config = dict(
    head_dim=128,
    norm_eps=1e-05,
    rope_fraction=0.75,
    attn_scale=0.0884,
    tie_word_embeddings=False,
    init='uniform',
    init_std_o=0.0295,
    beta1=0.9,
    weight_decay=0.0,
    max_grad_norm=0.5,
    warmup_steps=327,
    decay_shape='linear',
    final_lr_fraction=0.0,
    max_seq_len=1024,
)
MLP neurons of a small language model. Each row is named by its layer, matrix (down: output weights) and neuron, and shows model dimensions 128-383. Each number is 500 + 25 x the weight over its row's rms, rounded and kept within 0 to 999. Numbers have three digits each. A neuron's up and down rows have the sign that makes its largest values positive.
Before each neuron's rows, "fires before" lists the tokens most often just after its 100 highest values on Wikipedia text that the model never trained on.

fires before: "\n", " of", " as", " the", "-"
L3.down845:487490527498501455521480516460527500507523493495500476508507459510555544499510476523515530516517425519492472509514496505498502450497509516545486510514463471485490530509496505516503464496494504520449472522460494508491535538526495489455498483506552511488509502507464519500530498494507515507536486517492486540527504560486529509477460532471537511488518538478511489500542476483486485506462491496497514504455482475510474496524512520488491498497491549513502466536433514529484484505515439487452463478483522541513469459472507524539489471509496532476481483512543553469462490473522482528506540516495512525521530438494480498539556498472514494458456484544533468527462474526512556479491484518470497523538476526518496457484472496522496495541502493488535473487457545524485498541508506

fires before: " |", ".", ")", "37", ":"
L3.down2445:483501520484531517494468498495543468465491497475480562483484476493494495495505532534504518524515476490539497539478498498517526508506451476510525557505473466472482471510513480523504525511509508493556506468493487471527493515505490515512509540521493478466501521525531518492474549498463493561501449461490484541514499524477475491491493469448518470496503491474487492501537519492506459520486476492450515480510485517494462504514537538510511498520522515525496477474482513490475475514474499498497457522510520510494529472539520504506566521455509505464499495528467479533541537546533489508510514496465479482483475526467510510499502465520449461483554461516533517465533502472501514460506518490433492510519511435462516496471495499471482489514489487520485474475516489525457518504470542

fires before: "|", "-"
L3.down2406:496472476502522490512498477483478502496516530444459495522463505531489503493495518501530518509507555530487505514531539474500483526473502472509519508517545519520539486540480524528522492536411544505493500538469521509514508506480477528519546509519501567482511454494496513446501516516551516489437477501490515477496528529497489548482523509500501450507498490512496490545504510471466475514497533519492504529536465495489528495468497488515513532501515485480492540491502514528503479453512557470508540435497505503497442490477508463503530471509481486472479540519471482484456497555533529485503488474522493505524470483502493490508507462485513532482458523504480523466485506515477481466479529486531516465505508503524481514527476468484514455541468470521529528462503501486528479529504502

fires before: "\n", "ase", "ave", " after"
L3.down2499:486483489491461515506499470516467497530475518505493468443469499522482468489484523511487498492516491523472499461474534505494479478512506510470551448508504520508521546471534467474494468520479478455491484489512488459527520508474490473481444465526433490506492519472542438529502521504513506482470526493456472500527503475522511498500481502502479477488505475539495536549499490507521507478464562519478502463524505471548453487533521499500485491525511498553482500502524506523454529516536468509517485513538509494478541512538500514483489483496501473485519477494514542481463498539509497495489466490499490455493503470506513467499502504526510509537492462493465519466472483488474475487479524463441492530533480504466529451536495519473475536451486509475491542506510465494480472458541474

fires before: "\n", "|"
L3.down2708:524483488472488544517501455459506467476518502513494551509469543518505477491498455508515540517526488508563534486508499475445510509500519506516482475455464504518509525522442479497468529519493445506502503551559494511496473491477543518497482538494511557505525537497466498488507439511496460486490498473490445476481521480479483484534458552515515468488489496521436506484464537518521478476509531459523518507487517501527511499511558528481491504476500509489484496547543492465494527492521502490491475481519511524496480500491537486496488488474503527519527486515501526514494513494476562487507528494507501530488495496497473505487479487516513476532495488536456514525499521493513499499497515517505486519482459509529504484493488490456498492526543517493486488504491536523502514473507504

fires before: "\n", "|", ","
L3.down1612:474517479498457510464498550487513531506521500523480529510489497496489506516507505469509491498447520484515528467505488521482506481488521488515483484493545481522503485475484508554486526490522507490507528505493528527546495512510515501516505501486498525492485491487500500514486543502498498442519474509535509425527506536458497486524474529495505518522471476460480497485495543512478503482538500519482523494477496525477518501490521540534491487520504496481468489488533519505503550459479514440522499450495524509495492454452501519495463472483520481541536504520465512508518488504504490511476517528531465496475511518510498530482476510512499529523505470514472498528516536451528470472464488518492543486471472514506486516492500486506535496493474518508489519479507525524504469509528501

fires before: "\n", "ar", "-"
L3.down697:470508466491514432471466528518502469525480516473434458497523512523462490552534508437507503517528476466495490509534500512564509449497507515482476492495488531521464509481483490492503512464464527517531515480512495504482512468501538499470476490552477498457549491456459509499520534447543514527517497528554475450495477501479519540491513492507499506537480518484471505485538525511551484530430485482484494478508489471485485517507464505514475509502462493501460486446498503492479518524483511527456486479523497527523484470445444506512488512509511498471477505496497499523493523503504547455487511505470511486525523578507446476505496459474504527520453484520464501483454515448505508498503515476496537505504510507453483517487506488467511505528470480529458478495517508530488481529477488

fires before: " to", " on", " in", " into", " out", " from"
L3.down18:499480437500510518508479487502507514523472537506551519467509463487522451483481466479518536501450523525484479487539502518491452511505527466535509453512499479544548490482490483520509466488507520485476498499546490540511540520568512493489512517485500491511520509449492495537513477506487496529505489508507527522511510505497495497505517540453491494462489470533490543536508521475442528454470530476495520507509492513513467504515547491490478481512542518508512462532519523522499483521488475509471497514548501521516482505520509528482537494483490481535514527482510511506488500490495461553497504527499520492507516505490503555513517468453507525505509501478516463473504528485470555495484510468539473515487504508506513511460476492494488526466526486493445504511525473522499460502561477

fires before: "\n"
L3.down1169:491536507513503542498485483448467511508504483517502508503451496505445461454514502463523514495493536507473480524529461486511503495491477531502522522455481510506444499521491476489492529492514508532473529500461491500485437484491497501497507483535489509522486512481499529493524511476514458481522476447466512488503483526467498491496504499486528508498512521517517501468501517498488440514530492456464485496523458511499542496495535483505479457553477496497490521475478488552480476507474492485512471513498507479477478513468464508498498507489533489493519490499536467454488497538480491517493525509484539503491528519474498494465519516486537488483554472512524497525459431513545471476492485515492494466513508500487509500509557522481496506508509521483506494526516514462474518454499453

fires before: " the", " its"
L3.down2262:515499486526446500533590459487504535521487520486508478537495484469487503447485494514508489495487502518474542561518461502544512479498500496463483486497490512482528494472507509473469438502490485492480492526528503448511505522486488528483514469511533539527492474471539503504476514473511533491481528427453470501502476470544514532538535559436469483502515512467528510494502510487521508483501507514491524493512528506501473518508513507498471501502484505468482501538525535494508544524512525528483530476494511499509508467432498538482512485493528478550512487496494503460505579468480481498504483523505553507528508512484551512487506523453496486495504468525497493483459509490505491484560492538499560493493522544502501531503499512519529466539515501486559502467502523524463481509517490

fires before: " |", ")", " (", " were", " of", " had"
L3.down1230:496525538446504533478549516552511531501476459505538533467469517487489548488495549514511464495452508459525500508478492493543524459469524506493507478466512485491493490488579502485468481515507470515536518496504447490523485479490522498499524534505502485491540516463495569508485514529561495478525546505526551517525526528550507547525495495527529509476526493508561519486540471492474509504489491470535494465488474485499529489496490548467506508523498516469502502495499534504520505499468537475490507485501510506514467499579502520493452517500460518491511487526483519509565488485496520501539509472476510508475459468533509503500457523450490506468475554467499502486527458481490477488491452507463449481503456461536489528476470494491481503502439472483512532536555503541511520501476538

fires before: "|", "|---|---|---|---|", "|---|---|", "\n", "and"
L3.down191:452543478483526463515506566524490518517505491454502483451503518527455515492516465467562479496496504498468487525497543497480521524515471483496510491463497488511474463508536480496519508494504539500442503511455515496474524547501490504502523485477522468529508451520494508538511511491511463528474446476490464505498524511503467493507496490503503481489552475526516465508471470543489468487495490542509497533490507487540490480463518500458505479498506552495487490504505504499536470487484572488526475494475456507535534546506501520453546519497494494470498499501478546501483481494519508531460527547519478498462470529449481520467548492481493459496489500509523524491520478492508480507492507480471513485544490512491500494490488544498494518449491530482490504548522497487520489511508523

fires before: " as", " for", " in", " at", " on", " with"
L3.down2495:524475491507517540497535496500545483486474485496541490531464565482496502522513489479485533488507520486473466474532531504538486474530516497536520529537482537464484486487480477511483538497486560497463476498538502484556531523492527521531530506474511494547492495465521503502455489475501470540523534482449493500493510489479483536521472513510453511469517526519533509468498533483540489534514509492481532479476518482477486519488487480525549497496474477469520538490516484512513552497467498494505509517517471488516478509494492475500502492481486500467502549553511531451514471497520514507503522559488530520504505494497547510547513517491471535459503546474552446477508491475483491504474506507482543522513528508494490508489543506509531503461524518447480501506515486492507530533490480

fires before: "|", "\n", "-"
L3.down1049:547466497519489482490464497490466505507514509454529534534482488513514512535496496505507514505516517526518515490498508529532489497468496477528530526537460486523486486509473489505552518501486535486515546500504476518455508495527493473531509496489515484488489450495563486541502494496481475475491525517509476490523451515509489539468477451490503524505517507509519505457481513483464479489501457513540483505495518534503475496468466464486538516536501515473472468496519424492513488517493526512502518493514462506512504487471506506528540527491524510502515508493513477479517478528476529466537521502486519494497516491421466470501514487522498492506497543496537500470521545523536482513509481467524481508499483491509502487460497489491472458515502544483483476453493491502480487538526476

fires before: "\n", " |", " 100"
L3.down658:500530523515492525496495469478497509473524516458479497554517510488487486530492552493542480488552540475498508454533464524511464495511516467524465518491484514484492448547503487497483506491482470529529491495498482514530533513484481509526517496458481508518528509517482511507511480465502503523500518495491466464507469521462484495497514503491517489501502504485499500511536528527444538463489488460496531468533507518556485492517486498525541504533471518475465555525466516530511534465500473482505509497492475471520511470512498473499504498506521518505498502527532475495512536494527500496483543504482521515486439462523509488512488461507512492503473519489486474489522460522503518482556532477528534532503470528465497493510487469513534479450518460507509528507500507517471480523495481

fires before: " the", "-"
L3.down2522:438506543472540488481507539528482501505505482533532524488468491502519502526495510489525463528534468520490469522490476485472489479507500475481450525471485505528522533491501494479487490505481512492470494480508495497500487506493454511521522473497458531461506458534495463500529538520565464474492511447519484515510531517480492558537501517496508521554500458526499486491496503515452465504508535509477521523512528466539512511491488484500478481472473471474456475505463483490503494515486516475513535503469524461467487490548503502504556495546503507506484489463565502516532534477477499470488483497535504518446505489509490539504481505451498497491480479494518474507504482508527520485553524467550506516498497467510483475491490514535498496496462514488547516499510522475492444502503508

fires before: "\n"
L3.down1635:537495537484471491485470477506483509528537528469494472489508493483516502531481461526493474519483461531493474510519508463501500529511495492490494466498461472525518510509500496499506492486514506499472514519458490498487509504496445509498486502508517520483527477502496510483499511467475495468438513523505470515477474492524514527537503478482482480498520508482524474476483561481493477485497526517495509520484480532538483561496511513503486509479497513556458495477477527460507509511520516489495511487515484501509475500479507494501506511528502495504529515512505516514526490465536460495495507474430531494548489505519539503477496472514512520481513436497469518460510505494512471472503483525482475528529516526519485530493497513502490485538491550489459485498500511516516491542485529

fires before: " 0", " —;", " 1", " 2", ";", "0"
L3.down2681:519483503510513502504480485501507502494507485498469491499520541492496472453514494485509510518499492514508477475447495537514498525491452503536465531534509495453521504497492471541510513472547509488483507504497516520477539479504478469524522480476495503505536520454565471541481508509487523543537498494478480490498482460551490476503459494478555512520488501493503494514477512525523500491506462498517491521465474507516495519430457445507484475570491523478470507479544506505474489476512498505465491516485458478504522490525526479502558524591501516451512523488550533496502478502483465479500477524503554481476444530477439492498515481529514530477508525482478505488478476521507497493530540489485450527463540517517503521509482540488471519455542495454529459492530506533497493519498526

fires before: "\n", "The", "In", "-"
L3.down2490:542491486512476473512513487487461497470471516488541491543442461447476535506508490489473472468505457482508508520538532491514541497498495472549520521492519492523491502534487522488512525539527481524515502488495479498490500499547499494500450483518463502474469516497498500539454521533472514532510506500516493508508518518499492528554497532507526481505450512546456535491520485541426508488518529527504484490480506499520477529513464522455484553499493489481508480496498522484519472520526524506465516493488481524471515466519502491490500532496559536488452464442501496476499447488474506488485509500505492451503504531511519477496516482519526477530493533524528463452501497430496515493500505512501494527522443486441516509489502492491532489501500505537480487527514475502539504556478536

fires before: "\n"
L3.down2847:530495487489518520477487492481501477551474538527506507450466515455510521508514491478502503524547536515491509501517461490507509524475427457486493492485532493502520455487512501513451476499482520493483571486536536508489513501471505490464496499509449466470507504480481510508499495495535518501490524517507490513512512466516498521511500462446513494504480525461499526476502479498517517491523461521502550508494485523515502502524508491518456550534487499518500479500490508491471512494513505523509510477520489488522506474554507548477499496486520537523521503468471468502563513485507518469498463492458522519492516501506547508528496504509469487486460496541523531513495522497490473509526520496524505518545504479539541484480504504536484465488510505459464475484507500506467443475454483

fires before: " of", " 0", " —;", "isan", "l"
L3.down1600:527561457512516520510471517489514549524556495524476467509504501487511495508491494495487498505527468534481474424478461532501515541505468522508487490530478473484497504505520510491523439500501477524484498479479515528535453497485455447506493508477431536492495538506519520542504509468525508491495469474489539515562500501576521452520496494508499505504507461421468516456476503534490545508489513533502493503518483447513526542474528513511506511519494542484533506520498500500529499505493461491497481559489535471528491483512521510490517530479484532488466504549486493522468538492502511480518500514506517517504541478479519482444500462516489505491432525527533490505477467518482491517517509465462520510520506490490476552524482453518490518508535498507466496476477474527510492515502504

fires before: "\n"
L3.down1945:522479537512507494496491488503479501513487474530478521487457476483501510527521498519534474529518519481486483530475465532470481508483508479473477473493492500477514503512496473486532481494486463458492499502497503511493502461471514459509516473497462508465500490487506519506522488497525507445451511510470511494493452511479494511529508470478522522549491522487538540467519513511498460529497513523504543515521498481503521576568551504510459492517506530503499522463482541474537545522533537521497499469521483512463463528544527496499471451496504529513515514474505532523467504471521451485526475500495489454534496462532432519502512520506494445457501515536497503498486508494482485487498511487516490507515478471502522516487479492523517504506477478524473476505469514481495486516462485